Part of a small language model's weights: width 512, tied embeddings.
MLP neurons of a small language model. Each row is named by its layer, matrix (down: output weights) and neuron, and shows model dimensions 352-447. Each number is 128 + 32 x the weight over its row's rms, rounded and kept within 0 to 255.
After each neuron's rows, "raises" lists the tokens whose logits its output raises most directly, leaving later layers aside.

L13.down737 [142 147 106 129 154 125 151 126 129 102 137 114 148 131 111 129  59  82 155 162 188 130 116 143 140  74 190  99 189  88 116 132 177 146 107 150 117 143 151 104  44 137 175 125 175 144 101 108  99 197  89 109  97 191 137 180 192 155 108 137 115 140 133 137 190 157 121 135 156 129 103  85 114 107 159 110 151 128 121 113 112 159 127 129 171 133 159 145 116 137 165 172 105 120 113 142]
raises: " there", " you", " they", " these", " we"

L15.down1123 [147 113 101  79  90 141 150 105 131 127 182 119  90 173 158 127 128 102  76 103 117 186  95 105 128 114  86 119 130 153 139 160 197 169 167 130 150 138 127 130 133  97  69 167 172 162 153 131 125  88 100 135 171 149  92 106 124 156 127 166 129 108 157 122 121 150 126 120  40 133 165 119  77 131 120 119  91 183 119 165 109 119  89  76  81  62 100 160 105 159 139 133 142 126 132  73]
raises: "ting", "ing", "ham", "ive", "ure"

L13.down1148 [160 145 120  73 155  73 108 120 176 149 143  88 138 183 123 140 105 165 159  83 120  99 106  88 136 127  89  64 146  80 135 158 155 170 150 169 149 137 141 167 131 189 111 106 153  75 116 139 134 154  92 158 149 143 105 179 122 177 130 150 143  94 116  98 124 150  69 146  67 109 121 144  77  81  62 137 147 110 118 143 145 134 107  93 135 146 156 158 103 127 110 107  95 137 132 152]
raises: "t", "ts", "ti", "ter", " seat"

L15.down890 [156 103 128 161 117  94 131 103 113 136 137 157 105 121 109  63 131 115 137 115 105 123  96 129 180 120 114 135 131  93 131 144 130 110 157 113 177 101  88  89 154 128 115  93 196 103 122 103 129 138 133  94 126  42 142 115 145 119  89 105  91 153 100 109  89 113 130 136 130 116 140 112 189 111 174 173 165  72 165 122 141 173  95  81 127  87 167 164  93 101 118 109  93 150  61 105]
raises: ".", "2.", "6.", "5.", "7."

L13.down172 [142  89  95 129 116 154 156 143 155 108 110 188 153 179  70 114 135 128  86 158 135 127 166  94 111 153 156 122 116 112 142 133 128 163 153 164 141 125 110 134  80 111 113 107 166 143 120 163 129  99 111 127 108  72 146 113 150 155 130 141 109 134 111 152 117 201 104  84 102 171  59 144 109 114 107  89 106 175 154 155 112 108 100  85 172 108 119 140 100  97 122 120 120  86 115 171]
raises: " his", " her", " three", " their", " two"

L15.down257 [111  92 150 102 128 157  98 139 151 134 151 141  91 141 131 101 143 103 143 114 179 172 114 106 153 144 160 126 148 122 129 166 173 131  85  74 102 119  77  94 157 177 118 107 134 128 106  99 122 104  93 152 105 189 129  77 136 150 126 159 100 168 149 101 143 153 110  83 143 165 135 185 179  96 137  81 139 125 139 140 205  97 135 145 151 120 141 156  94 177 121 111 160  77 156 206]
raises: " them", " Their", " They", " these", " their"

L15.down44 [131 100 175 125 127 145 120 149 111  93  79 113 144 110 163 201 152 107 197 121 148 132 129 145 169 148 133 105 133 127 117 149 102 160 176 103 105  78 108 155 162 123  99 155 199 136 167 100 178 129 176  82 135 139  84  87 115 145 110 122 167 140 192 103 142 147 156 174 163 142 120 201 138  84 169 102 150 153  93 121 165 147  68  90 147  32 146 154  98 115 112 108 169 103 158 122]
raises: "io", "i", "ien", "lli", "e"

L13.down611 [ 67  72  82 107 171  90  50 121 161 129 159  92 117 138  79 108 154  81 147  92 133  90  79  79 119 106 119 173  94 180 131 120 150 156 157 179  89 117  88 147 113  87 109 119 126 115 103 127 172 133  50 131 159  91 115 164  99 122 127  90 171  58 192 114 115 152 115 124 121 145 123 100 127 121 136 152 128 121 100 157 116 141 175 128 122  96 140 117 134 132 154  60 128 102 213 110]
raises: "able", "rs", "ing", "ers", "las"

L15.down1751 [122 191 144 112 159 123 122 161  89  74 128 126  94 184 107 134 169  82 124 127 132  92 162 175 129 155 112 135 109 126 158 156 107  71  98 129 168 185  93 163 130 137 122 146 118 135 134 170 172 160 114  62 121  97 116 152 149  82 183 171 187  96 158 105 129 191 131 134  94 117  58 114 187 111 131 111 154 156 132 122 111 126 102 158  80 109 129  83 174 137 101 116 145 136 132 178]
raises: " team", " teams", " league", " Team", " tournament"